config.yaml
num_key_value_heads: 1
vocab_size: 5719
qk_norm: false
init_std_o: 0.0
init_std_up: 0.0374
init_std_down: 0.0
learning_rate: 0.00105
beta1: 0.9
lr_head: 0.00626
warmup_steps: 344
schedule: "wsd"
decay_fraction: 0.76
batch_tokens: 32768
dataset: "wikipedia_en"
MLP neurons of a small language model. Each row is named by its layer, matrix (gate and up: input weights; down: output weights) and neuron, and shows model dimensions 0-127. Each number is 50 + 12 x the weight over its row's rms, rounded and kept within 0 to 99. A neuron's up and down rows have the sign that makes its largest values positive.
Before each neuron's rows, "fires on" lists the tokens most often at its 100 highest values on Wikipedia text that the model never trained on.

fires on: ".", " village", " from", " population", " settlement", " region"
L2.gate154:60 30 46 76 53 53 37 55 44 59 62 63 47 65 51 43 66 61 49 42 57 58 55 56 53 43 42 43 86 23 41 37 66 52 62 37 41 72 60 40 49 46 60 26 49 46 53 39 57 66 25 37 44 43 35 49 62 60 64 40 55 35 72 40 30 58 58 52 52 59 52 59 68 42 28 56 41 50 51 45 44 50 48 58 43 66 39 57 51 35 43 48 38 58 53 34 56 21 38 40 53 32 33 47 58 21 56 43 29 47 29 46 51 43 54 66 47 56 51 33 68 60 55 31 59 34 46 39
L2.up154:38 31 53 79 62 50 36 43 27 69 70 60 43 66 41 30 65 51 44 40 59 64 49 47 41 45 44 50 74 37 41 50 65 54 68 43 45 57 57 31 48 47 47 29 43 37 52 43 61 73 45 39 41 49 34 53 71 50 61 44 54 37 80 38 36 52 63 57 54 51 42 56 65 46 37 59 58 55 48 54 40 55 45 59 48 60 33 62 44 39 55 54 38 46 65 36 49 19 38 31 57 37 30 44 49 29 75 35 21 44 39 53 48 52 50 57 63 62 40 42 70 56 62 32 60 34 35 49
L2.down154:39 53 49 46 62 61 62 69 57 32 45 43 48 62 55 46 43 56 45 47 67 58 66 57 56 71 63 64 50 34 55 49 53 75 62 51 67 43 37 43 44 37 64 64 42 53 48 67 44 38 31 49 71 48 61 49 51 43 57 00 54 38 42 54 52 63 42 57 51 48 52 50 43 58 63 22 53 58 62 33 61 53 52 60 50 70 59 60 53 49 38 84 36 63 56 47 55 73 36 52 52 41 39 50 48 53 47 42 88 51 52 45 49 34 52 54 56 49 44 58 57 53 46 62 53 47 48 61

fires on: " ", " his", "1", " their", " her"
L10.gate313:62 44 48 51 52 57 61 61 45 22 52 21 69 38 49 51 43 73 55 55 52 29 40 41 56 62 43 25 25 55 81 54 63 39 48 63 32 55 35 62 50 66 55 76 46 50 75 67 37 44 67 45 44 59 67 54 41 35 49 62 64 62 51 63 67 63 59 49 56 50 60 45 63 33 60 29 35 47 64 44 69 25 33 62 45 60 58 62 37 48 37 46 40 63 58 55 57 55 56 59 53 58 73 46 57 56 37 66 35 38 57 60 42 70 52 57 46 63 69 56 45 52 41 62 43 60 42 41
L10.up313:49 45 34 39 37 45 57 32 50 59 53 25 41 59 38 36 33 58 48 60 76 55 71 36 42 38 68 52 38 47 46 45 38 68 50 64 63 46 58 49 48 24 27 50 28 67 59 79 58 63 56 49 54 50 55 47 43 44 47 41 57 44 55 47 58 56 56 58 50 24 51 26 50 43 62 27 64 56 39 59 58 77 53 38 64 57 49 52 63 30 46 49 54 45 52 53 57 40 27 68 53 57 85 51 38 48 71 40 50 84 60 41 51 68 26 44 42 51 34 59 52 51 45 63 34 58 51 49
L10.down313:46 37 37 63 62 54 65 40 41 29 53 54 59 36 46 25 54 56 35 63 48 42 29 60 58 50 82 65 42 53 67 59 60 42 43 52 34 50 57 36 54 42 42 60 28 36 57 40 74 43 58 49 42 42 61 43 43 36 59 65 55 37 64 38 40 48 43 66 59 60 52 47 39 40 47 30 39 31 44 35 57 25 49 54 43 62 47 49 45 58 68 47 64 38 48 64 50 59 56 49 51 30 31 43 58 52 31 55 62 53 36 60 59 43 58 71 63 55 57 66 54 41 67 48 78 49 64 20

fires on: " an", " An", "An"
L2.gate425:59 62 28 63 50 53 68 32 61 35 46 43 66 44 57 73 65 50 36 67 50 49 53 54 56 52 47 48 43 56 65 48 43 47 42 50 47 23 68 42 42 42 52 47 42 53 47 58 32 55 40 54 42 53 51 43 49 56 56 93 43 56 40 61 48 49 32 54 57 43 45 53 49 64 54 46 29 20 48 59 47 47 48 65 42 33 51 61 67 32 42 41 62 64 53 47 49 62 37 49 61 36 66 58 37 39 55 47 13 51 50 48 60 64 59 46 71 43 43 31 47 67 61 58 67 33 44 47
L2.up425:66 49 32 59 46 54 56 34 65 33 40 31 71 49 49 68 69 51 32 73 47 44 64 52 37 49 47 54 42 52 57 44 54 48 44 49 43 27 61 50 46 41 69 62 43 58 60 47 39 65 37 48 52 45 49 57 36 65 44 73 55 58 37 42 39 53 28 68 65 59 46 56 39 56 65 45 34 20 53 50 51 37 57 65 52 39 45 56 59 33 30 41 60 66 43 48 50 50 48 55 43 35 51 33 51 23 50 35 29 49 45 49 54 45 52 48 71 38 40 41 40 36 58 48 77 40 44 54
L2.down425:62 60 38 57 32 51 57 44 49 37 41 45 64 46 55 64 68 44 31 72 42 39 39 56 43 48 62 53 59 52 59 58 50 51 57 66 29 41 55 46 53 60 60 56 37 46 38 27 66 32 15 41 49 66 30 53 58 74 50 50 63 56 50 61 54 51 43 51 64 67 43 48 49 73 58 43 39 29 42 56 41 55 66 53 64 40 46 52 53 30 45 61 58 64 35 62 43 55 49 48 42 59 42 49 47 46 60 38 28 42 48 38 62 45 64 31 53 56 28 37 46 35 66 56 45 23 70 50

fires on: ".", ":", "°"
L2.gate163:59 35 58 54 60 64 44 45 61 52 55 38 44 69 59 71 42 31 66 28 44 60 50 48 37 45 55 53 69 56 40 42 52 46 73 28 41 48 45 16 43 42 49 50 48 33 37 44 50 59 59 33 41 56 51 50 63 35 74 79 46 24 55 52 48 62 59 41 39 13 52 39 51 58 37 55 56 32 51 38 44 49 55 30 53 46 59 64 50 38 48 43 61 59 58 40 39 40 46 58 46 31 74 49 41 47 70 57 31 46 74 59 59 49 40 55 47 50 48 47 65 43 50 16 51 46 38 51
L2.up163:65 41 76 51 47 43 31 40 56 68 52 33 51 67 51 69 59 31 60 41 45 58 64 50 37 45 48 56 68 43 46 40 68 78 68 25 39 45 42 32 44 35 58 49 46 19 45 43 50 54 48 50 29 50 41 59 63 58 72 66 52 34 64 45 39 48 50 53 53 30 72 50 52 52 54 62 47 25 53 27 44 46 57 30 57 68 65 57 49 40 49 35 56 53 55 47 52 28 43 52 40 27 57 38 49 36 59 49 41 52 75 50 47 35 44 48 51 51 47 39 75 37 51 22 56 47 44 54
L2.down163:50 45 67 41 47 34 67 55 45 55 58 33 43 56 30 52 60 61 41 49 63 63 57 45 41 64 57 59 75 31 49 49 64 54 44 64 58 51 53 42 54 53 44 56 44 28 35 60 52 41 13 30 57 58 55 61 52 53 59 22 35 56 54 55 47 57 54 52 49 59 68 58 53 63 58 49 41 48 63 42 48 47 61 55 49 56 25 47 62 70 43 53 41 43 46 50 62 47 57 39 48 40 53 35 37 40 66 35 52 39 56 44 54 34 40 61 53 45 59 23 57 60 36 41 50 56 38 67

fires on: ".", "\n", ")\n", "^"
L2.gate249:45 55 41 33 68 55 47 47 39 45 45 69 63 56 73 31 40 56 74 36 44 54 37 60 52 54 57 10 50 39 38 49 44 61 69 34 39 49 20 15 55 56 48 46 40 49 51 54 49 60 76 56 39 61 40 42 52 34 74 50 42 41 43 57 47 53 47 27 36 17 49 31 34 50 26 50 54 49 46 75 71 40 55 33 64 43 56 61 47 61 36 59 61 44 54 49 49 46 66 45 46 54 62 52 58 49 47 45 41 60 40 50 61 46 56 76 48 30 63 49 63 54 64 41 57 38 59 66
L2.up249:62 62 42 24 60 53 28 52 61 37 47 61 67 50 57 42 41 56 59 31 56 66 60 55 32 57 54 35 57 37 29 38 43 82 60 47 33 40 23 20 49 70 53 58 35 47 44 57 57 65 49 67 46 46 42 42 50 47 75 46 53 45 57 55 53 50 38 35 46 28 62 36 31 35 39 57 51 44 57 71 59 55 55 33 65 59 60 50 38 49 36 65 59 33 44 50 52 35 59 45 63 59 53 35 53 39 58 23 53 60 32 41 64 34 52 70 60 37 61 57 59 47 58 39 61 42 54 71
L2.down249:47 40 43 60 39 76 54 40 67 63 60 34 44 61 35 55 59 54 43 57 53 65 80 41 69 42 60 75 58 32 38 48 37 44 45 57 34 46 63 47 33 52 36 70 49 31 60 63 41 35 28 25 39 60 59 49 56 59 54 43 52 44 44 49 42 64 51 66 45 79 59 68 48 53 74 70 66 56 63 33 45 50 54 54 58 51 48 40 53 50 52 54 42 58 41 47 52 36 50 64 43 42 43 57 45 55 74 54 64 38 44 54 49 51 50 24 60 78 61 57 32 56 28 49 53 71 52 34

fires on: " an", " An", "An", " Leg"
L2.gate145:56 44 31 39 31 38 49 60 46 20 61 43 52 36 45 36 42 39 42 64 37 49 51 59 38 55 63 53 49 42 39 41 42 47 61 52 40 65 55 37 62 31 54 40 30 59 40 55 45 63 35 24 75 44 31 72 41 52 45 60 57 45 30 38 45 43 33 47 61 50 57 34 40 51 51 29 53 36 62 66 58 17 40 56 54 60 47 62 64 43 29 53 38 67 48 44 36 47 47 55 17 39 40 33 54 45 38 49 40 27 37 41 59 44 40 49 68 29 20 45 55 37 54 64 42 61 29 43
L2.up145:61 52 32 50 47 44 60 44 49 57 49 50 43 47 64 55 56 37 35 58 68 58 34 56 44 51 54 54 36 55 37 50 33 51 48 55 56 53 49 26 43 44 46 33 38 42 43 77 45 53 32 31 44 59 44 62 49 46 56 59 44 44 46 42 54 39 62 44 47 34 32 51 45 62 53 41 37 39 64 63 37 21 37 64 51 49 58 63 55 40 19 46 43 51 50 56 59 51 15 37 36 46 49 49 48 63 62 60 27 42 36 67 56 53 57 52 46 51 28 48 61 76 40 70 41 59 39 46
L2.down145:60 46 45 49 26 49 40 47 32 33 47 46 60 48 65 62 55 41 46 65 43 47 33 55 45 62 78 51 62 38 37 62 46 49 59 71 35 56 49 42 61 55 60 45 38 57 30 34 61 33 33 38 65 56 55 48 66 56 33 92 49 47 46 54 63 42 41 51 49 65 42 43 54 65 32 50 42 40 34 61 49 40 34 62 65 32 34 61 62 39 52 58 54 47 28 44 44 58 49 67 42 44 58 41 49 53 37 38 17 40 40 63 59 45 60 44 58 56 36 41 40 35 63 71 46 34 54 35

fires on: ",", " A", " The"
L6.gate162:35 39 55 51 51 44 45 61 78 51 61 50 26 67 59 37 62 59 43 47 42 52 45 65 59 59 48 36 46 35 49 49 58 44 61 44 40 54 35 68 58 77 28 45 48 68 35 65 67 36 46 50 51 55 34 58 56 47 69 38 45 26 66 51 60 52 58 72 53 24 52 50 40 35 30 52 53 47 57 65 57 50 58 41 79 52 74 50 44 48 58 57 54 17 40 48 35 47 65 45 66 56 42 42 69 47 59 39 50 39 39 31 51 45 46 70 50 72 40 43 78 41 41 45 57 51 59 57
L6.up162:52 48 46 66 43 40 49 61 32 61 48 46 45 39 56 24 56 64 50 39 33 49 26 51 34 35 37 53 54 36 56 37 49 68 38 69 36 58 63 38 53 46 65 55 64 57 44 41 56 53 33 61 59 60 38 62 54 56 41 44 53 67 47 38 56 53 20 44 69 47 52 46 63 38 39 50 61 65 46 63 58 31 48 53 36 63 40 52 31 43 45 63 66 48 50 27 43 35 45 35 32 19 47 35 56 50 46 32 37 49 42 33 49 53 38 49 77 38 32 63 52 47 48 56 57 44 25 50
L6.down162:43 55 43 60 75 60 53 49 47 44 57 40 60 72 56 56 74 50 43 56 42 49 57 52 51 46 38 60 48 66 46 53 55 57 53 69 36 63 35 46 48 33 64 56 53 48 35 73 58 71 56 35 51 51 44 28 36 52 44 00 49 52 39 51 51 58 36 27 44 56 51 48 42 47 55 47 50 35 51 55 58 62 62 58 81 59 44 46 65 52 58 47 43 45 49 59 40 35 67 48 74 44 54 36 74 56 60 52 52 54 84 56 49 50 49 50 28 39 53 53 40 62 45 52 38 57 60 45

fires on: ",", " was", " as", " is", " be"
L10.gate392:55 43 43 55 42 37 53 36 46 67 41 76 14 48 46 63 55 71 51 67 52 45 39 39 67 38 56 51 41 46 51 54 27 53 38 40 57 40 48 33 35 56 54 47 43 51 56 44 53 71 57 35 43 63 50 74 29 27 52 52 51 58 64 49 66 30 60 77 27 33 48 28 52 42 44 34 47 44 55 31 34 43 58 45 35 42 69 72 20 75 52 51 44 55 34 49 60 55 57 46 54 26 58 54 48 69 54 67 52 34 58 51 41 66 49 54 56 52 60 55 59 47 28 43 43 46 62 32
L10.up392:55 46 50 54 33 51 63 54 31 58 60 69 32 52 37 58 69 53 54 52 42 47 45 38 44 55 37 55 52 44 32 27 24 36 44 64 55 58 72 43 43 38 69 53 59 36 72 52 45 48 60 60 62 22 45 40 47 29 41 59 47 40 67 47 52 40 61 53 37 53 70 40 54 38 55 48 47 54 53 55 65 55 38 55 31 42 43 66 38 60 70 48 35 47 46 49 31 51 40 55 62 24 63 45 70 57 63 49 69 41 53 67 56 59 39 34 49 57 66 49 72 45 62 35 66 61 52 35
L10.down392:46 40 52 45 56 37 65 34 33 38 58 62 42 46 36 66 53 76 51 51 60 49 27 63 45 72 56 54 49 57 35 51 24 56 79 71 66 47 57 53 34 57 75 49 30 52 58 47 77 64 51 55 48 35 57 53 50 40 49 24 58 32 46 65 46 47 53 69 48 58 65 21 55 38 51 51 48 38 28 59 43 60 32 42 41 67 38 58 42 46 57 37 47 29 59 35 50 70 54 60 41 49 52 37 58 48 42 44 65 48 53 66 28 50 71 48 48 56 55 60 32 58 35 37 57 59 54 52

fires on: " ", ")\n"
L9.gate254:74 59 47 34 54 57 38 52 55 66 42 39 56 38 40 46 28 52 56 46 52 45 24 32 66 75 77 31 24 69 36 43 48 63 64 35 52 48 54 70 44 50 35 39 71 41 63 80 36 40 42 39 45 46 64 47 29 46 49 62 49 57 58 54 36 52 58 50 56 56 56 58 54 36 31 45 74 46 42 53 63 48 36 37 44 49 55 61 56 71 39 28 37 37 57 48 42 32 58 41 45 43 44 45 46 75 48 38 61 47 47 82 44 46 59 46 35 67 37 57 65 55 48 52 38 55 51 32
L9.up254:51 64 46 29 56 49 39 47 36 64 46 30 40 66 40 41 50 51 55 62 49 55 55 58 55 42 45 54 49 44 35 44 42 40 24 40 27 49 90 57 57 41 37 54 47 57 61 62 54 56 51 44 17 56 49 72 36 66 57 56 68 65 66 56 51 65 58 75 37 59 53 38 66 50 56 65 45 50 45 56 53 67 44 49 40 60 53 60 40 42 52 34 59 45 50 44 69 63 40 35 46 56 54 57 33 38 63 55 45 57 25 53 51 46 49 55 33 58 46 64 62 68 19 53 52 61 48 49
L9.down254:49 28 49 50 48 38 46 38 27 56 31 54 42 26 39 54 50 62 30 65 61 53 55 40 57 59 51 66 28 36 62 57 49 61 63 55 74 54 37 32 51 56 48 58 51 47 68 43 47 63 56 70 57 66 53 49 53 43 41 37 56 54 46 30 53 34 39 49 33 53 40 47 51 67 53 45 49 55 43 49 59 56 61 41 48 43 53 67 58 65 37 45 53 43 46 45 55 35 24 70 57 62 36 69 38 39 58 62 37 55 67 44 58 61 44 44 32 32 56 36 68 50 30 54 55 41 58 20

fires on: " ", " (", " in", "%", "ri", " the"
L9.gate35:53 76 64 63 54 72 54 30 53 41 67 29 50 54 49 52 36 52 45 54 49 57 53 37 43 55 56 52 67 64 49 49 60 37 52 46 69 36 54 87 34 57 39 64 31 59 52 57 53 53 66 54 38 53 60 46 33 23 57 60 58 79 53 45 41 62 41 40 52 63 47 67 64 37 63 39 52 32 43 73 63 59 33 53 40 32 46 69 54 46 52 29 62 39 40 43 55 47 48 47 69 50 53 52 25 45 65 32 44 47 54 47 57 55 58 27 61 61 50 55 55 47 32 52 47 57 47 45
L9.up35:64 49 65 36 41 66 48 51 41 54 51 31 28 48 40 51 62 71 43 66 24 54 46 67 55 55 39 72 17 37 49 59 47 47 29 31 47 36 53 53 42 37 58 55 59 51 57 56 46 45 63 59 53 38 55 50 55 46 54 27 62 58 56 63 68 40 64 52 62 54 40 49 52 49 67 36 48 63 66 61 72 65 42 77 51 40 51 51 57 62 45 34 28 68 46 58 63 52 40 58 68 79 42 79 60 61 30 52 67 41 41 49 55 48 52 47 49 45 53 53 48 37 55 70 60 52 53 51
L9.down35:66 24 43 46 59 25 56 31 44 66 31 39 49 45 46 62 57 44 52 38 47 40 44 52 63 30 66 34 68 33 51 55 35 50 69 42 42 66 50 32 71 57 72 44 68 54 66 46 54 51 45 55 34 62 33 65 62 51 74 29 45 52 32 46 40 47 44 48 57 60 39 43 31 62 42 71 44 61 43 50 35 34 53 28 26 68 43 52 70 54 42 47 46 19 58 40 31 57 66 41 45 46 45 46 47 45 36 61 46 43 61 42 49 35 57 65 40 42 42 37 51 54 67 51 68 46 39 48

fires on: ",", " is"
L10.gate317:44 22 32 48 46 78 68 47 43 64 28 42 45 47 54 45 82 29 67 48 42 42 54 38 56 50 64 38 40 59 55 49 48 53 29 29 20 47 36 41 66 52 62 39 49 49 43 37 36 51 55 62 56 59 60 58 40 33 63 56 51 69 58 53 43 71 35 42 25 44 46 40 56 28 22 53 40 35 45 44 50 25 54 33 30 71 43 79 54 57 63 33 45 61 45 67 61 49 53 56 61 66 42 53 57 53 55 70 52 43 58 48 44 61 52 48 52 41 66 49 59 37 42 60 67 46 34 60
L10.up317:28 70 45 59 46 48 62 61 18 33 53 45 45 44 44 55 32 60 42 66 34 60 67 50 34 65 50 81 58 60 70 53 53 27 49 45 30 30 62 47 53 49 52 50 30 55 41 74 46 31 40 63 32 63 39 47 53 36 65 52 51 52 72 59 44 63 66 52 36 51 71 64 44 29 54 20 52 60 54 46 49 52 34 64 33 33 64 40 61 70 58 49 49 35 52 40 48 35 44 61 47 48 71 59 70 48 55 48 44 55 48 56 53 66 48 40 38 60 40 30 34 56 42 57 62 54 49 51
L10.down317:64 47 58 26 78 42 27 56 60 52 42 54 41 40 36 58 58 41 62 58 48 40 52 38 71 50 51 45 63 61 61 46 62 39 35 47 48 47 57 36 36 61 57 66 54 54 68 33 62 59 61 46 30 43 60 48 37 51 34 30 51 32 50 29 43 46 36 58 57 59 34 40 58 64 41 60 39 29 66 49 32 44 15 45 51 73 43 70 54 44 49 58 23 47 61 57 29 70 43 57 54 43 34 55 74 56 47 61 61 51 70 43 45 56 55 52 54 46 59 52 59 45 47 63 47 60 43 59

fires on: "The", " The", " His", " Her", " Its"
L6.gate112:43 48 48 48 42 24 35 36 51 41 62 57 50 58 51 21 33 32 47 34 72 39 37 62 57 46 68 42 37 58 65 41 55 49 52 58 55 35 30 55 70 66 58 40 45 52 48 54 50 59 54 75 39 43 54 56 38 45 67 44 37 59 43 55 54 56 44 50 43 30 53 32 44 45 41 60 53 44 64 52 65 29 47 67 72 38 67 48 47 49 55 70 57 43 45 61 52 56 60 58 60 39 50 46 47 62 57 27 38 24 68 34 44 52 53 45 70 73 58 45 65 38 82 50 26 52 49 31
L6.up112:52 50 24 59 48 47 73 63 32 61 39 23 51 43 59 48 54 75 59 43 59 74 40 50 59 60 37 45 47 57 52 42 62 59 42 40 34 40 37 49 39 22 54 62 48 51 30 60 65 46 41 56 58 63 66 27 38 48 63 38 58 56 47 30 66 57 50 38 69 32 58 52 55 61 34 42 49 39 46 49 45 49 55 61 55 44 44 36 50 56 45 52 68 48 25 65 51 13 65 54 63 25 79 36 46 33 63 56 70 49 50 44 40 55 30 57 64 60 65 33 40 47 70 34 48 51 71 54
L6.down112:46 42 49 56 68 43 45 61 43 56 62 62 59 59 63 40 56 33 34 50 61 47 40 56 57 58 73 41 55 62 39 68 45 59 53 58 60 50 43 42 52 43 60 49 50 47 51 66 73 42 51 47 50 41 71 41 48 54 50 00 59 28 64 53 29 50 51 55 40 52 38 43 43 67 64 46 51 47 58 57 61 39 82 63 99 50 38 61 66 51 53 63 56 43 63 58 53 33 60 47 24 48 54 42 70 56 52 52 46 63 63 37 40 56 36 47 60 54 54 25 77 49 65 53 44 39 56 43

fires on: ","
L5.gate343:41 48 49 58 53 42 34 35 39 57 57 53 55 69 49 28 55 62 63 26 40 52 42 42 57 41 44 28 42 61 51 51 50 52 48 37 32 58 62 56 26 47 43 59 40 41 45 65 54 59 41 58 55 58 41 59 62 51 64 55 54 48 59 39 53 41 34 45 78 21 26 57 39 44 25 44 61 46 66 69 40 44 38 34 59 35 60 58 52 35 45 41 42 35 59 54 56 58 88 39 56 48 39 42 54 75 56 37 48 39 52 39 61 65 40 57 55 51 56 38 42 49 55 37 62 56 47 42
L5.up343:62 63 62 43 53 55 35 42 42 51 55 42 65 68 53 30 59 59 39 41 62 49 49 61 34 54 53 52 59 38 52 59 49 52 48 42 27 59 69 47 40 51 66 68 71 37 69 42 59 42 35 64 46 63 54 62 55 57 55 42 47 51 53 50 34 44 35 40 71 35 46 47 21 43 51 61 42 35 53 59 33 42 68 51 65 53 63 31 57 36 51 41 46 34 69 63 70 56 74 47 55 55 55 37 77 61 70 41 45 56 45 12 56 56 55 56 67 36 46 36 33 36 67 46 63 42 36 57
L5.down343:61 52 46 46 48 77 63 60 51 53 51 55 59 50 57 52 47 58 39 71 37 52 55 80 61 50 51 46 58 47 53 54 67 50 73 74 49 51 40 44 53 60 57 50 62 37 58 43 65 67 50 46 47 62 58 61 57 63 65 17 52 26 18 65 52 62 55 53 53 43 42 60 64 60 52 56 56 61 56 34 50 50 75 69 45 48 50 36 50 59 31 48 60 58 45 54 45 49 68 56 52 67 42 40 80 16 49 50 48 56 34 30 49 42 58 51 70 24 45 39 57 54 39 42 44 49 62 61

fires on: "=", "\n\n", " A", ":", ")\n\n"
L6.gate323:56 41 42 57 44 53 25 50 53 63 35 61 55 50 29 53 57 50 54 52 62 61 34 55 32 27 33 51 57 41 62 40 63 47 43 42 36 68 62 53 40 42 49 55 45 63 56 52 51 79 34 40 43 61 49 49 41 31 71 62 47 46 40 60 48 53 36 48 58 21 52 59 42 53 35 44 55 50 37 43 47 36 64 42 59 42 52 57 38 41 62 50 35 57 37 49 46 35 65 30 51 42 61 29 33 65 77 51 45 52 42 45 56 43 49 86 62 48 55 49 46 43 12 66 60 43 36 42
L6.up323:45 47 21 55 40 46 31 47 59 57 59 77 46 49 37 42 43 55 60 43 37 84 57 52 41 49 46 46 60 31 35 50 65 42 54 28 28 64 67 59 57 26 34 68 53 34 51 74 61 44 29 36 55 41 57 40 62 27 63 45 78 45 45 52 48 49 44 50 50 40 51 32 59 52 38 43 52 48 44 59 38 43 51 57 50 46 49 42 42 27 48 72 53 60 65 62 68 40 48 42 33 39 58 25 64 55 50 31 49 32 59 51 47 30 51 61 51 63 24 24 53 48 37 44 40 43 54 61
L6.down323:49 56 39 66 53 59 53 52 64 38 59 41 55 55 53 47 38 80 36 41 39 58 55 50 57 77 30 58 54 59 39 68 41 70 53 50 44 78 60 61 57 54 47 59 47 49 24 64 53 63 42 49 47 55 49 38 48 60 50 07 59 58 56 46 42 47 52 38 47 51 54 37 50 46 46 42 54 40 33 45 50 53 56 51 55 39 18 53 43 62 56 49 38 43 53 75 36 50 69 24 64 51 45 34 64 49 43 35 57 47 75 40 43 55 51 42 59 38 49 66 35 65 23 49 42 41 36 54

fires on: ",", "s", "es", "ic", " of"
L4.gate372:66 52 54 44 43 38 44 36 47 69 47 60 35 58 22 36 52 21 45 37 50 39 56 70 71 64 44 46 68 47 54 29 50 60 54 68 38 55 66 33 48 68 55 40 65 40 55 44 55 30 38 45 54 67 49 58 49 58 35 34 46 52 65 57 49 57 51 44 44 37 37 58 46 26 25 65 31 43 61 44 47 50 60 55 35 44 56 50 40 37 62 57 58 41 43 41 33 34 55 40 45 39 38 36 52 56 47 54 29 70 53 37 54 39 45 44 40 61 55 37 31 58 49 47 37 21 39 63
L4.up372:54 51 37 43 48 25 42 37 68 43 69 58 54 38 71 35 59 48 48 63 67 72 32 56 54 55 31 37 52 42 39 43 60 58 64 63 59 39 46 46 42 58 57 27 47 57 60 61 36 33 42 55 38 56 50 33 43 61 49 58 49 52 61 56 63 45 49 64 43 52 51 61 33 36 57 47 73 54 47 41 47 31 38 65 54 54 37 71 24 48 57 59 46 33 63 47 33 20 60 39 50 41 52 27 59 47 55 36 42 63 45 43 71 51 24 61 66 45 50 66 61 71 40 59 69 42 42 65
L4.down372:45 61 73 53 63 78 56 64 39 57 44 57 60 63 37 69 68 52 39 44 51 58 40 55 62 54 60 44 45 49 31 77 49 47 78 46 42 56 39 47 56 37 58 62 38 51 37 50 70 63 41 40 34 42 63 38 62 40 65 23 48 55 45 46 52 53 37 37 48 48 53 51 67 39 52 56 63 46 53 60 40 54 45 58 61 51 61 38 76 48 50 58 46 63 69 55 68 41 38 51 43 59 36 48 47 78 50 65 57 33 59 75 53 58 60 49 48 38 53 46 59 47 52 37 51 63 79 53

fires on: " A", "A", "ent", "a"
L9.gate113:36 40 43 39 33 40 64 41 71 62 50 41 50 56 46 65 63 66 30 35 82 29 33 62 58 32 43 42 51 46 50 50 39 54 39 35 42 64 47 51 49 47 57 31 48 30 41 48 59 58 47 53 41 31 31 51 52 55 54 57 48 55 60 48 46 46 53 36 55 52 58 32 63 55 52 38 48 51 61 73 52 50 46 56 65 39 39 40 67 52 22 32 36 71 36 53 38 63 78 52 85 41 45 47 41 64 35 40 50 37 44 61 37 49 33 51 61 47 54 37 63 53 64 52 36 39 55 39
L9.up113:45 74 52 40 39 48 48 34 33 41 64 62 30 44 49 47 56 54 52 44 42 64 31 52 32 53 53 68 57 59 64 54 54 44 34 53 59 54 48 40 55 56 44 56 75 39 46 73 51 29 64 36 52 61 53 68 40 65 60 51 71 37 58 72 54 52 39 52 34 33 60 48 43 61 32 69 64 31 47 61 51 39 58 55 68 56 42 51 46 52 50 58 54 44 74 39 74 53 45 42 53 27 33 46 57 59 37 27 39 34 46 36 40 25 59 38 57 58 38 46 68 56 45 46 36 47 49 48
L9.down113:55 42 66 59 62 47 57 34 47 49 67 56 51 53 75 55 54 69 36 52 53 38 59 56 30 56 42 48 65 67 67 67 44 59 47 44 31 62 62 57 61 33 58 51 64 53 53 53 47 38 45 36 73 54 51 47 27 36 39 00 45 44 33 54 51 51 58 58 59 50 54 49 51 55 43 38 55 27 52 50 35 48 64 23 95 34 55 46 33 58 48 61 48 44 36 53 43 48 41 57 49 47 53 31 61 37 47 36 46 38 40 68 46 47 60 53 46 69 54 49 47 51 54 50 52 44 56 55

fires on: " New", "3", "”", " ", "92"
L2.gate39:37 48 29 65 54 52 44 46 48 56 43 42 37 47 40 47 51 47 62 57 39 47 36 50 48 39 50 38 45 46 45 51 49 54 63 47 43 48 53 60 47 45 32 25 43 29 43 78 58 55 37 44 29 31 43 34 50 44 73 40 46 48 60 62 67 32 57 38 54 58 58 60 53 34 37 67 65 52 51 53 46 30 41 53 49 58 81 56 49 43 61 38 52 62 88 40 48 41 60 44 68 36 55 45 49 40 48 65 40 44 45 38 73 48 50 49 47 55 35 59 51 39 30 46 60 40 31 33
L2.up39:50 53 46 61 67 92 41 60 66 61 46 30 61 59 48 55 49 68 55 49 32 48 45 45 53 32 45 53 71 48 53 38 42 37 33 49 50 39 41 49 63 58 42 59 32 33 64 44 63 58 27 49 20 57 58 68 41 47 70 40 41 51 33 51 52 50 54 47 69 49 55 46 52 63 49 56 67 55 57 57 38 37 27 43 40 71 84 67 45 42 47 37 49 29 68 56 34 57 51 55 44 28 57 43 43 50 44 62 43 52 44 60 52 46 50 73 34 61 49 56 58 52 53 56 44 52 58 56
L2.down39:53 42 48 41 43 70 49 55 38 47 62 53 56 57 46 53 71 52 45 23 52 52 63 43 54 54 47 61 86 40 31 53 43 64 73 47 70 34 53 39 42 53 62 60 50 61 70 39 43 72 53 61 52 61 62 76 46 58 36 25 58 27 38 53 51 52 58 58 44 40 46 51 23 42 52 44 46 37 59 32 19 48 67 38 46 62 28 50 34 37 33 39 41 47 35 45 45 53 32 52 49 32 47 45 72 46 43 42 59 68 44 41 34 47 49 53 38 41 48 47 60 46 45 42 31 68 60 62